Weights of a small transformer language model: LayerNorm before each block, 3875 steps.
MLP neurons of a small language model. Each row is named by its layer, matrix (down: output weights) and neuron, and shows model dimensions 256-383. Each number is 128 + 32 x the weight over its row's rms, rounded and kept within 0 to 255. Numbers have three digits each.
A block is one neuron, or neurons of one layer that tend to fire together. Before each block is what it responds to, as a language model described it from the Wikipedia text at the highest values.

Responds to: Numbers and "of" after nouns
L3.down196:154187177110136115127093133114128071086106172120131147150182141129177192134115127119112136124133174148093162135116184181117120156121064015121148174093111106147197080149173182145152134183162096163200146081109097135096090151057123117115090157138163112118119150211156168103119094107135139098127143134098139072117152148115192129055077149129187108145127177196126121120107166096079130116111
L3.down500:150062112174095098049085128176135168199152155121168106180126166156115166151185096116131065110066186221133115137112036107135135158125140114056142108173124149104167144084143054108145148143161114157141165110111115156124079133105167152117077057109151121108145128142130077133184061110150176111145155144137097106105136050080109156144138173125113134131141182181114144073175179153099097166154
L3.down642:200164105209181154103183145048116113077149118126111112112065145114068189136079134141103152152138150097066148147173152115120138133189067167149148148120140108107142164121166130189118141141065185160103121096120192152168127083114173131107065148156096092157117156068132105144098123162158113135118127128141146125100116124137098154049139103053137188172124125122189141121117108161149109100101
L3.down1373:158151140151097084144133155113141119149171100153118128080135095093060198101163166115123088139150135175107145074084115172103136146080149020140200110140140092107122209183093103067152141103124135090153130100162151141102101103198151160176113202126140141107070152163120170177133173090138128110101113118121149159128139141114156196113139139142193082171088111102110114162158136082166090099105

Responds to: Table header cells
L5.down650:112091114119121211061106142120130070088112077115147132126145127122099079176165105146084110109153102156103067119123063101132162138115090171144105104065089165095191189120124146118137143112106144124130132173125101166108101146166140124099143137101174166082180151106114165128130129109089083119138196130108179103127142150125124153179136122181117131064154101167124152139103093143077115113143

Responds to: Mid-name vowel pieces
L5.down198:094102109147113153207124084177148215126180134132143132140100067120091110099116134117176130070105147096119127133130103196112194143063079177158092145125109139086090150122098107119167128119190129012167133186116118078121177160113121216116140121161152107164064146118142136156126094125122137170149112155171137132090136140187137086148169153118160157132118113096141145152097107121110110110117

Responds to: Word-initial F/W fragments
L3.down554:173132110135093152144106154136111149087074127151132081132134122122175116177130123143174089110120082121130148155153135156108115071091141122100088161122137077132077145119141104125081137118176144115108148108123182061124175104122083103109095099110156118159171085189146117106165088162103137129123098136095110135101144115118073160117109120108158204127134120111112091117170111102114125098094
L3.down633:111129087140130122134070119150101155121111162144112120168121094097042112115120135112176134152161082134071131140135131141133114162093116133066131177115115148101149155129178149096144167074159137138136180125180102122110092179052137118120106125093203089160161072121151100062121124170119094085105108167117098131129162053088109159139202108069155160100106156109196137132135097098064098168096
L3.down721:137174133119130158095149103102078113200099141120111107153065074115107066071182126195143177121138084117170114106102120188098128124112140058094109062108147153135076154086137122107087124111067120101128145217137137157148180120146155131059096134144114144200103145158090089103151149131149099153131114098155138164145162087169139190117069155049158156118101081125098126176155148171133140105148
L3.down798:142082105077172129102130100102166091149133150192097112142138168072126050089056144114144152115116152023131159162078109148158169143097129133078106146193141091115158104164152138115157084172091159139119154122116111147125133126077101081086129131110138183140136079168107128123159093134143100092138130178162127138058124111099177137185104084166108110127139110146144138116067101115184128138109

Responds to: Wiki section-heading markers
L2.down503:142134139149213129156149134173131084138111128154092166097108114101117116108131114114138123145132136126123116138139090140142145144177061236130117140099147083092169089084134143115166129117133132113128133144182121156088125149090161103143058144123134130126150127140147073141142156135073140180133160139109079147103176113215082116098119144065121162104108117150139123148119165070086158146137
L2.down1266:161116171150149101170129131120121095136116075103129136121111127155146086107115145124114168117191134069097084096105152154129134103181092069138115183112070134175063135108049111118103118127184120134091125125096085127182134068078170152144221140148146113157146129102132133110099123161170099133121078124145207168138153108123080133132132143149126123151195145159177143165115096130161125112116
L2.down1284:132105140132174139137059130128128143081186137149137146193163096139145127090172091125119121082136105085128137217147204156136121118093189137170114131118159147176085151158121122103140116106101127103064112052109094128129144162126167127048145129139144156156114180134118085101146116126145145123145172173132148148130129139124160062131122152142102115140172143114092081108059192151131156186137
L2.down1372:148132088140118174210092117152128108142142157128107129162058143151155144162123052114129167136090103096161122188127159037130117191134148191111156045127076071093105169157142016168114109108135190175097135157144154174106108206112102070120137141119157104118172135175085130106138096098110156194146125150142125077140146149128166159127100114186139119123129125092156142114122106138129157124215

Responds to: Wikipedia section-heading markers
L3.down437:162076106081125114106115186146138154123139139134122194133136141137113092090096128134109137081120090132133089173216183174160100113144119071184119158110112114122100137141074113133117175080098158131094078161096119183182154099067115077163121160150118186165138158110137177075120103159116085136117198145104092134133168077110149119121128105164076140193132166155114135121117125119073123077162
L3.down957:157101172143161167082093123131107082105176191095101123104114133129116062142180125189130164128102151090159116125152070152119126064170125113143142102084187149109169153138094142120089170091105128141095145147145081168104133131144160139125102159174143134133154169129159161166112131118147150063167144135141121075080094167103157190096136141111129192133099140170146143078126090146070102115180
L3.down1105:184081165133116167146130135147083189149160139143115140097131180148076134131130104142138136088122134113168081111195144088154095134190197159102157090100110117138138189104130178139143140136174126099109102133187093160090104102091120172158062123122136119201087149101115116065139140154146098070094136099120160112146068102108067120019129111169126082113104148156141098141111198112109166095131
L3.down1466:123128164136127147084189151109144133158176175152156116111123147120132105059163102134136193105164123092158117127166156082151145104127093162159089064156173131136138153119112127177215135098138122181092138108142086166141143144135160081099161171108082117076124131122172160160192129171146109066179112185060103131126080056102166098097212119171091133132142177165125119064113097076086173167186

Responds to: Paragraph-opening "The"
L2.down73:175128124099163124103100102119097106158133140147127115191094094092105041131186158171107111153140127129121105120094062113136113134156137117132116073095144163093152145137196069103074083117126131142182137084181056082091120102067085159122107106134170179120164086143109140058122118095106158092159121107099149090140101173145124085111133133131142136166129178148226095117155062202110135131160
L2.down97:179137179146143120162097105199120080137182089114114074176121104129114090133118152182112124157178171087167128122093187127150157137096175072099103107103213134144054122105145052144159111125079103165155130082151144148197122100181104126101110148137165138116092140121178081063180108181125093134129111152128142100115177169100121111080172148189143120121155105168111132110135092141055125202097
L2.down199:142151070121160096076164123116117083126122137108118112118044128135155187139086131087078101122084134124155172141144078162093113116115125107070094106114174063101106137154122143103168125137117108184120117175142088098083098164167134137136157129078129136111116151186156120136170140097091149168049183134144210176123134138076161139128124109156178132157099122086091120130173193118109115089114
L2.down505:137180104148152109127128086129119104112142100182168100121202146120141106138133088176141098126138123079129120133148117121141106163174122084161142107093131155140161105166155126130120139140169078119152205113137124129114134111157143129117162142136126157177175101078159178169142089189129110136090137167164113150137096096150087112162123107110092176136089092118115111140109128205125151069056

Responds to: Mid-word fragments in names
L2.down716:188083123084114102179179094106144136130142114129188103146158133134124139140105077143148114150058123097189076137137105135174156127182126182175120144128101070110168084082132171130143120175155090081137133114130197116091163124125080178129084162154107115077186108150145091098210130138164122106159130147110140107080129159153116165116084139094121149121151117162122142088107123073079204185144
L2.down848:104120122170046145172136100144111135148158138101109156067101142155146114163160117144166136160083087096132164139132179149109129108128179142137156140155135125189069102151128109082187177149167171094142175108112134132100122178145161126102081090131090133114099131153120095224103104194105123139148050153133115129143145138178087130149062142125132087109104128156131110099153127091119096172192
L2.down984:119139154099144097212198177160144111105146083110190169113146136107149177121083067179099124141113104135099136114168117127151125095120067137121119155133179168147110050044098138117124127119098118097146130127110149056111116153148075130134141080138101161128106154145098126126124163141094145154131219169106149118129077069143114147100140179169154122145127107101051095137087137102138086151148
L2.down1018:135086112067150082122152110121144117158114142153130135123156140103150151092095128158114137106144143099171115117086163100125121086172050151176115121116187088193147121125126182092110069061154100107127090115159109114104118067169087159210093099197171121138145124143109154135096145194141138124136093101156100124168131132108112085117131182139098183106111123130110119139137133080113207115131

Responds to: Abstract noun endings
L2.down137:090113038055108064134145212080118144154117169129130138072200084107194124110105107195137094141118051151175092136107111115115135117184107124140076113159117116072125107139117147145118113059151114019143134116130103093125108133109068188204108112153106066120129136092176136086142090159169123114167123149119160145180133142091124122127128139101163139096097170145128090128104196145160112114101
L2.down412:109154133122156120203107120150094174134123157144171091134088095145116116136067127040113110133193101079132119150112090142100127141193141088131112173133084091180153128170132143144118132117148155098089114136130121087205162084148076190188094117124132157165104192046100104083120126072153148155125111145129075119142183133106126173125165126158135135134148103107128128155080085155224110176105
L2.down776:109099198140162149116134147216084178095120161112153063086134132136127110125059175153105198175169059115137057114109185103113156114162079119202097099111088114147201168185109104096129156100143100165113145121167138133122131126075106103097102162142083088138100159120111107154137121131139135119065143084194164118156106135165120138158085160087117139151054132188113129179157125105164126109056
L2.down908:176150133139141124088118116183146141067072120119153155162102109108089140095116165095125139173131165134090146056124107106095126142173176104167098179073073096111150058130130130141131099098138120109108112103142146060192090115148094098115094151053156136071163123136162085198103159125144114129099083149151141146175145080115107163141171097124128123086091048118117141132156150111133078158161

Responds to: Word-initial T fragment
L5.down170:086105144125127136174154107199135116092135087120155051148164140162176087124040064089126127062076112087169150145149134089125056116147161164130109163155162163145111091131153148112114104154161110158120162151174130076103142178137137122107159117146103121106078153201228106128108135163141152150154106199059064163127105127213155097187166099138104140129109150131081116120158158102166151083141

Responds to: Clause-opening word pieces
L5.down1515:150078142081138127127107104163120148099115133112181123153095161128149166144129130107075130130129118085117140081118162081142086146106115139143093102041137128134207116132164195096116119133095095135101105206130127096082146123142124136074099149136102159148169114145111131211124074136072136068052141141149095128122140084101121143103124116091182155135107079161077108131150096145171109162118

Responds to: Verb after subject names
L3.down346:178061162100136130147097143085157129156091144131123141125076150076208161152113126165107109138122136119083106140128139101141108104124173125155140141177122161099075108076131164096139172097171166136134048140156133157122125136120087120163124107147164102100080130124122073086141109105093136119157136195128142143128152088132139079115110166118116171109077173149062175176186182155177131129124
L3.down350:126142056132136145131162111133145140129150156168152142090109066072172150155135176111127178168115040145072139129096068109147149126130079135121155139089094045142130175118135083106119134134108135177077186167149128077098047147128086103159127117064124115083116167121142117185147089111108167107119147151134179155165149142129174120159108129116143143129167147148124160183066142144079195158125
L3.down600:147061146191144150159171108111094155124136155195166117044164159085150164152102124128103122097114113145164153140099129119132131175098082087115107094081147103148064134086167155142148114103081076184133111132055107128085068153120121092101162107124104112146169154173171135148125102108160072144140098112156114175161085168110135136194144119178126083141121126156140088144088092112174123136142
L3.down708:128111142166103080104159135080130131120115098178136115151131099103146172109123102129129127086117119094146144076082098126122123116136129000105078152186112134178171172137138165128174221058091102166108156105136144135051114154113131142103103147135081093140144126095144133198158140153105120081171152151147164126123145080138122119145108116126187111195078112133150174180062143145078170098186

Responds to: Split word-initial letters
L2.down411:115161191116142134119115156091064081131177134115101091164124098090142071151127183164149154071129121125137132106136159143122096092096108000106168100100094140162149127136082101118161111031130062099133173130135151124105121128136149115113089163100173153120123140089150134120206138080138111114158112152109069153145151059178147117110078114171117162115117146114118134135095157110128157139119
L2.down644:096126083148158179133166133114129146101116130083165173159126172179225084183062113153125106065188172115102135147170093129108135115113168171113152181169091146134131172143123134100116101155077179193057152151147142113186151137115137122083158119129126118109100103162137106102164157155122104105073177110131152128164156147117119079132120076116126086171155117100143147105160099117150099156123
L2.down707:168124150093123144123127075115162129138145162128083104121126108108178125126169092160135088139062185167153140149139107163142102126134125169132104204126246134136154156124074116053083130128138120197102137147166108114153126114106119091118130055139121143175111078130091026093125136131086128139134128138113100122074143069188145094179103082133160146134096079139122146084168199163153151158125
L2.down1301:131161161152150138141150137110086097128129157089082173101108083153159114133141143141105133084114070076138113182146049146118128139106143170128134195099155113136179151038114120151117099155073149147107166121158207126118162116095069101067141138104128117173062099178158111147135160182086118075140150131117072106058172122250171130140172128173156126156159117163118119056150125098136142114155

Responds to: Blank-line paragraph break
L3.down218:151189150150154144104126109150117103083157139113085133180162119114146116114102166140187120134117126170166139143106123113142157110125161121082106154165133116139091157179144103109124072081161126152158170152145147124160077091074102148117154089155119128147082114141064136097072081104090044081131044119143147147077138166166053119193127139128147078148112134108112173144152179177131118078068
L3.down999:177154132153167114061131108114139102140119108153096148058106126085117161178145050203104169115142120188112108111140147123132139100161153111116139169114181094143139137104120141152092148116118169169095101125140120158175078100126109162073106146094102176115195132151052076151031131172088132143130063103104167185116159207137106120122159112168162159152118121145107123157202176066128099131113
L3.down1016:123211127161179158038153157138163119167136103123118145145113131109088089126122113145087144086110154180116107074232081113146136153137123175130098128115137108143143181110096086187160159117126164094158116132122110163126094096112187174108104129116119158089066106117087131130102129130122123095110076141164155102098092096131121153120124165112120147137117169105103151135124146072088138150142
L3.down1495:096117192180134188115132181146177191193106130126110131130146181160188102158161092142101143136116177174165098150141090137155127141153137211148133111073175179118130144067174094129079134118141212185144133128109114124136147129140126118111115116190092131135059149114110091119089118129096097103149155178101127157158111148116066108182120145123087184172103180124121090110174160102169160124120

Responds to: Noun-ending completions
L5.down812:098085187133128093108105082142111100127088122141137104136119122131110112134110155119188146129115115167157139172192132147144100136068138218204177151180119166115099147162152138114089117215155122143149138152112167106133133110078103115111188093075131121100089095143167150184183116179054151112115108120193125138175173109139125106130065132120107137133120052137134140118127162145107150118089

Responds to: Set-introducing quantifiers
L2.down434:157096208139128147239107095107134115112137125140158151128117122181070118138125144148114153109090142135110089117139195137128127132132122134137152060093122084183139182133122126082099119154105139124181132107130176135147122153148155094146101141123116132158143133162105138082112110165135089198120129118133098135125119144096212158134151111075155098137160100147111147152088163130120129129163
L2.down999:171102136146089097157112106116126091118146131152183110139145117156124166141095118133128096079145155133148119109131109122083132178103058097163171107079140112116098157153135158128146087124190096146212129142102131095134132131158170127113159097182211131137167128096103147183133155111150057174116131143160178151186170119102151142104162149115152141187132110076079146113094153129159147095128
L2.down1104:155088161116098104152070111081064140211110089136080130116150125143067070125139160189159149095100134119170113122143182124140122108192156085089204119129118188111095156088111131143128115134120144113117130163139131154115146131099137129149128164117163219142150166114189121176116175149109155143137110119097064088126156092086102163130062151148130132149048133142122139125103133123105102109116
L2.down1242:163097143129109191117101122073125165110127181140097115136122104057127121126179145125124125098079132114157131087115117101135115166134129159132197126086173140121117143077125163093111088099220103131160149153134145128085121117183115110150136089125136158146163151092154155101183153093141120072151126184160126136094082070102167119119157145103174133123132122105143205082116120170154146096164

Responds to: Paragraph-break newline
L2.down715:128147169144145108121101133158122136150106151148126105139148127122105093043108106159128098105140116118192108155087180165121118142131105127157082175138129105145148157167088110126122092074054106110019116099150071103146083139099191164075133084165135181086084132128124131103125092124139090138120108110145072015062160127103134131096125110085165118143107153137178171118119158174145109102136
L2.down1143:124065153128112163169139153100135089115053169116101143061159119105095095157110194175109140173092160184090127148117164115148101106081141162096147165097107171130134123085172095128178142133037158124135134081162134134101158112075148090144103099176097095154075149135176197053135089145167122123115174178094088099111094114108130186121089137051071131128126172135191119137136089065092122129130
L2.down1354:112094128118126093150122125141064121203161118145160100178107080127109092074149057138116105139094123150114131166127122147108132134083134193174101127140089129145113122143194073133193127143144118102133104131156196139114153139135154141173140098120083108114107149153126135177103131086112142138082123097122144096138120164143090211149189172090112115152114166101066104055089051141127071104127
L2.down1517:148090150091091150169122129126159084177129180097144175087130169139129135158115081095084129117134098180123097148111086111122121167169084092205139144185197186194187153134111131110112173077131172143154121164160122092121061152054134122116109072129116124133119189134108151168000104149113096198137116121146111118164118147152120112147183093191174127178123104154135130123054120086172122166086

Responds to: Table header cells
L3.down365:126100111177128184068067141178093117167128127112125063080120255155194172108125073098097174077146169099121115116181105114158084142210121165063088133089115162124181131104120112076143166204126178117135153071157136168113098116139191085099157107114148119110128091124151137146113136157144121094145176147161094135172095077175078178103096133110124127111130118079125018151072143144108097088119
L3.down612:138078182187085168109121124162136157169135128080130148125111148142137141119184048069141135140080155144121148136089060110115130085178069177118128079081128159079199131098158024158095105100114187158091110176143148112182117057197175116126108133115099141102120126082101127134158118129141143150147141178125090145172134128176161203123121128114057161114121152148094093082172157124100055177123
L3.down819:141173146125127136163135137170081109136095156139110105179153121114131114152154121157103145177141156070072124162151149111127075156153104161114111098093114134157149092088099134081145134117146128116176169070176087155088081114117149125142101136164113150105077177171180173192094134171138081157074075183162140213141118131095110109132114091139170069096144120151131108176095142123098107063169
L3.down1404:170137124157142172086129161147069108167107165118104040196135100112146066125154117156085109148152151096088155156085110068153122120117115114088146106106113136113196125080119094093177141151089142127164109105076148124093043135179145097100118073168167154094077154116072146109082115090160128084149141121160171136195143098172134096140153107116113158070139163202117075091173195113089131094106

Responds to: Sentence-initial prepositions
L3.down285:151106156176080124140103083113060123122148148068152116107128174131130108169087130130151088110130136072120182138131106109129093144166143129132113126160124130133086132123153183104182060155185120136153084163112116104121166084131136147154121103143127145129125102111102119139081127167097067132162147159208171049144081137113162120094078088123117074163121124139177135158162135202121159084046
L3.down395:138101131137149095194128158186092104111143176092121135093110162087101134094087104108110185112164068100106175100174107103165081077090162087126128180146131089123133135200112156103111138160139135151178136137113131127129115121180122135123115174084146146123074133138186109103127123153157070139115147128131122104029196133148176105136079154147122148093124127101131128157093134117132140136140
L3.down724:126174145132116135096155129115086206137145162129137073122168194167150130128079157120122094140123139084122108138099118097141105135130138069142127084093119161096171104114185112090102125161108083166090177097123155100111099098174181094064173086118169146091097110133159119153140087183157090141146069106132140026151139138056112098071097150170158115136139182155168172134065103137101134108096
L3.down835:118120142117095120144123106135103227185157112153186175168159133169133148187113123135174113106133148129093116143112167131136079156129105172179115103118123137134114101067072161119154099151147183092143115199127130163118227146160166119234120122146095113120118169074099095078115191157142115107142146145147133116161127111094066147127117129161168106181121166125144181114104144169092121124141

Responds to: Modal verb after subject
L3.down373:102152159152176161155127128080150102149125120050106132099057124119123124142085122075138150067133107131130160144118119111137108118108133175149087125130117061090187128071183088160110096113140139134151161095152186105120069148100139052093107108126142183122091100121116152115157114063144134106112091140152148061151128124131166086126113137148113147021119151132117093143099100126148135168193
L3.down903:140147137107070131078070121087097116158142148170086100117121161102139116151124123192176129135140112124198087153128119083099145088089117139080103148141139133116141112096117093151115085159103104148099101100139155141084120149106126081156131089157109104126122106162128100092118120122134139141092211163103181134128135108144154136187192123113148133067160159202119126161201131153143154168148
L3.down1050:108117113137181171134149127133121158165078181168150123083134127174123169113121147154162139142145085076137081183153135102088132154160097152111103130100175173089185169160124160052137143133138151131141156148111098041110147150171143094124088110144076196101106035124074150114147072139144138154075203143159086153084126198140119116138133109168122104083108145126212096185116191119183142164115
L3.down1468:125103117149150077070143134135125127128143129113161107117099149134124115103148158140145143144158109168169044136119125123115151153142164160143127160162121112178142175094137159099145098151197106102169159140126097098122089078091160149127117178136114082118150110133074064138121148165103192114092163135116193126110105108086131172101172061085091179100111158148097087114158071085128107144126

Responds to: Word-initial prefix fragments
L5.down97:114127143114184076203087148065188100131106148164128180107107160097109129156149168175115040131129096168160102148094124114173094097140085121166129140133177190092167100214171116176136160125082168125151081130113078159085140117108158119063121079119084103106131089129131147156090144147093172169142144133116148138086141110122118085173084126160134116102096088144073163074121131161102089134140

Responds to: Table header cells
L2.down214:176129140200089154087167062157117119106133129109099150123178104048135082170130133099108093170142137133152090122112135104154134116146157172120121183097108168165145178095121093104216099128108121163178141138122135160147096114116122156044136083114136162162070119111124121099161168126081151068114126132100108151131098096076097128169129153172200140105122110112147109122069069124123142093114
L2.down869:142117140183217152199137115141083124081097144131085175113212121134142111114043173137083064116119082142124144121079119130146157126112111115136057124163122145139142140150144119167158169167170141129166151134126152144127052146105091112086122082122091123093097152133097139143068150141139170035135129144154125170167138119128090178125147125156140139121166119167114127106154119124155092119118
L2.down1160:056198117125139129183176102117129150126175118146120116125181106134119136099133109116152049092082093084105120128166134091098097111145144222146093130126095076100176117177128126128096120133087088093164145133149125072138076110083161171080123119100134109131120110182141113093147143101127123119149142165129153150135179093183126150168089151121142174053107056168148146114145116107136110139135
L2.down1311:135118091143171145153176132135135111151137099100100188089159118127172141147015124102081103126110136145086140130084107148147160106105102052118100142095142101088114111094174104188098157157136149151151116145116172135147059164092095156184065125160106129125083127155106148142093147105144130121136149086175126170169080142164091151115174092172134098177122147190112164170090152106102138121125

Responds to: Biography event verbs
L2.down207:107087095172045118146150138087144090106086083153107102102090127102152138144186139121179085125108168053147133134145148116126138176124121209158161136086132140122131105145126144111090159147100143067168143181179115072071090098125101180131128099160119115101161130143091115154097109158166129145194142171074119122162136099079112106090142111123092097125128111149124182133097154099158099128136
L2.down1000:140107146172162149141083187160103183069156056145163135123203136105131171119114124106135131088084065111128132114106122121145149146091135096136150148151122073105113148135151114145160142066103075118107084119198100087130134142102096107133157152126159135135106163103123166149099094115166063104194106161125123005102104107154152143125129133077133111083120141203147226081107111123174110065142
L2.down1044:194129136112105126145146079152158087078104205123161104112140096183110166095135146144133066160108187139136127110143116127126127144198092145159081125078090134203149127144118161099125153108166067120113158148141108123098123101134140109188162130193115140130126139136095144080146154128077095137139106187139145165095138165112116115146126114122096132086142113166174139125104135138113194166150
L2.down1138:164102187101122101129132181151107091096124115096122132105109097146140141082190112125154128146066096090175132150139164129120121144105100098218141140075104129114137137190089095099166128138134179114131164128136063139169140086096169100110081101080108124078101108129141116177129109074146134122161110162160133096119179137134152163043158150128100134205141136138135192074100107139161168154105

Responds to: Work-type head nouns
L3.down354:155176058122111023095097084054100103065117093128142150180130059125138128184083132107107108151156106184117114170129137120122125127142127020116148180126148125082089152107145162194179144084110132182114093113113130144189159088087088111106079176128157111153185146111147099093197097080127151146105084136151135135163133095175081157095158116099161161156113094121138138117161094150083163142122
L3.down516:134156091120120121107099146135134129187163115111111105202114083123130139110173135079117122139150174117138174143089119094147149048111112152105114103122164157122158121151114158093144119098164157164126134141178138091148138133170140136062113122110109118068123150140120117072077079112121126109129185166075120157114144140142184115102182116162168063161112146103092101119083178140151104121095
L3.down542:110142119134119039119139151131137144121096114137136042170115152127125086137163129104139089107186131157159108094082118108141178104149170161122111132098090129146069076165135179092110130025133133097115090075189122149163128150091122116123087194141101140148118159159161192154092079134164119183130035117160127081175101107169136168116152077118133110090057197149122194141164124150118156146104
L3.down1032:072150129145113115136132188142139140107101088126122114181154079142149171141018190104101122131165077098116169150150154132121134152178109095121208098104117126122108140114141164111163051131125128105141155080131119098108115057140115143122125136173083103164168076207107120102169115081127171125155116137157178179199143120183140090134161115137109154105121116107113133141135107101145199142095

Responds to: Section headings and years
L5.down1453:150130086119135097139116079149083155089129133111134161111175115104160102116127171198170108096127130114106075060179174139109171168130187196124160156101137147048025138137072120123059146134120142100168108084110080109111141121166080134082142119157056140076094101088162097093142104182148177145086096091113141145097163126120137165115170208117120119148124068169060103141133103130059130106131

Responds to: Token after acronyms
L2.down627:088036176130113169128098111094135119151117115093167119147167161145126151104158096067148189123107178159101140171127166122099127143134142168120111129154139166190194099119165142149144170123187100095182150133151165127178151120122158130106109138128099138113130086139079134107113083076184143161167150134116119204055097108080103161107075163129173104118192103100069132138110130168079189184161
L2.down992:131171121134108161089116112065147103119119158090141105144137150154075152125125111103128139105131217118136139095116162136124091139110138177065151158149128143121170189166142106126154083149087144110130103128163089128138124121088148134064165131066163071035141126193114158115074111125110075165200141157111219197089131147106102095108149174146070110103148057127096128132114133179095152148129
L2.down1092:082189119120058157181087143139104102147117154154136174109175130116099212093107185110157091142212091111130138108148132121133116071148091136098097096080102138180128152134121108135163116080085130148100173067139065172126111108118119162070170137097118086150125123203146136173130169108125099086138098142158135140130123096123144174082146086145205126101174099139115102128141103157145101117156
L2.down1292:105107052090101093114128188095063129081120156155063112128125176118084082157134087159122089100129156084118072143157163135114152124104103084077123119123153148104116191147143166107176123081095086061100142125124101143153076071081168121139147119108127112137152106109144098155191140116160161088168155170206125155134132098183104102133202108128140098092146135088114170151152043155139107151180

Responds to: Quantity and count words
L5.down1073:135156145182099143169129097077132099076165062147096155114121162094152131149104158074057170130167153126137143134176110142106164148164093097150173131093087126132167098085126143134127114116098151152133139140108164073113164125098185091090128143108129131174147178119177065189077161131129192142116158128096199148140077128088069096170149160083111116140108144076156116113145137162028139155122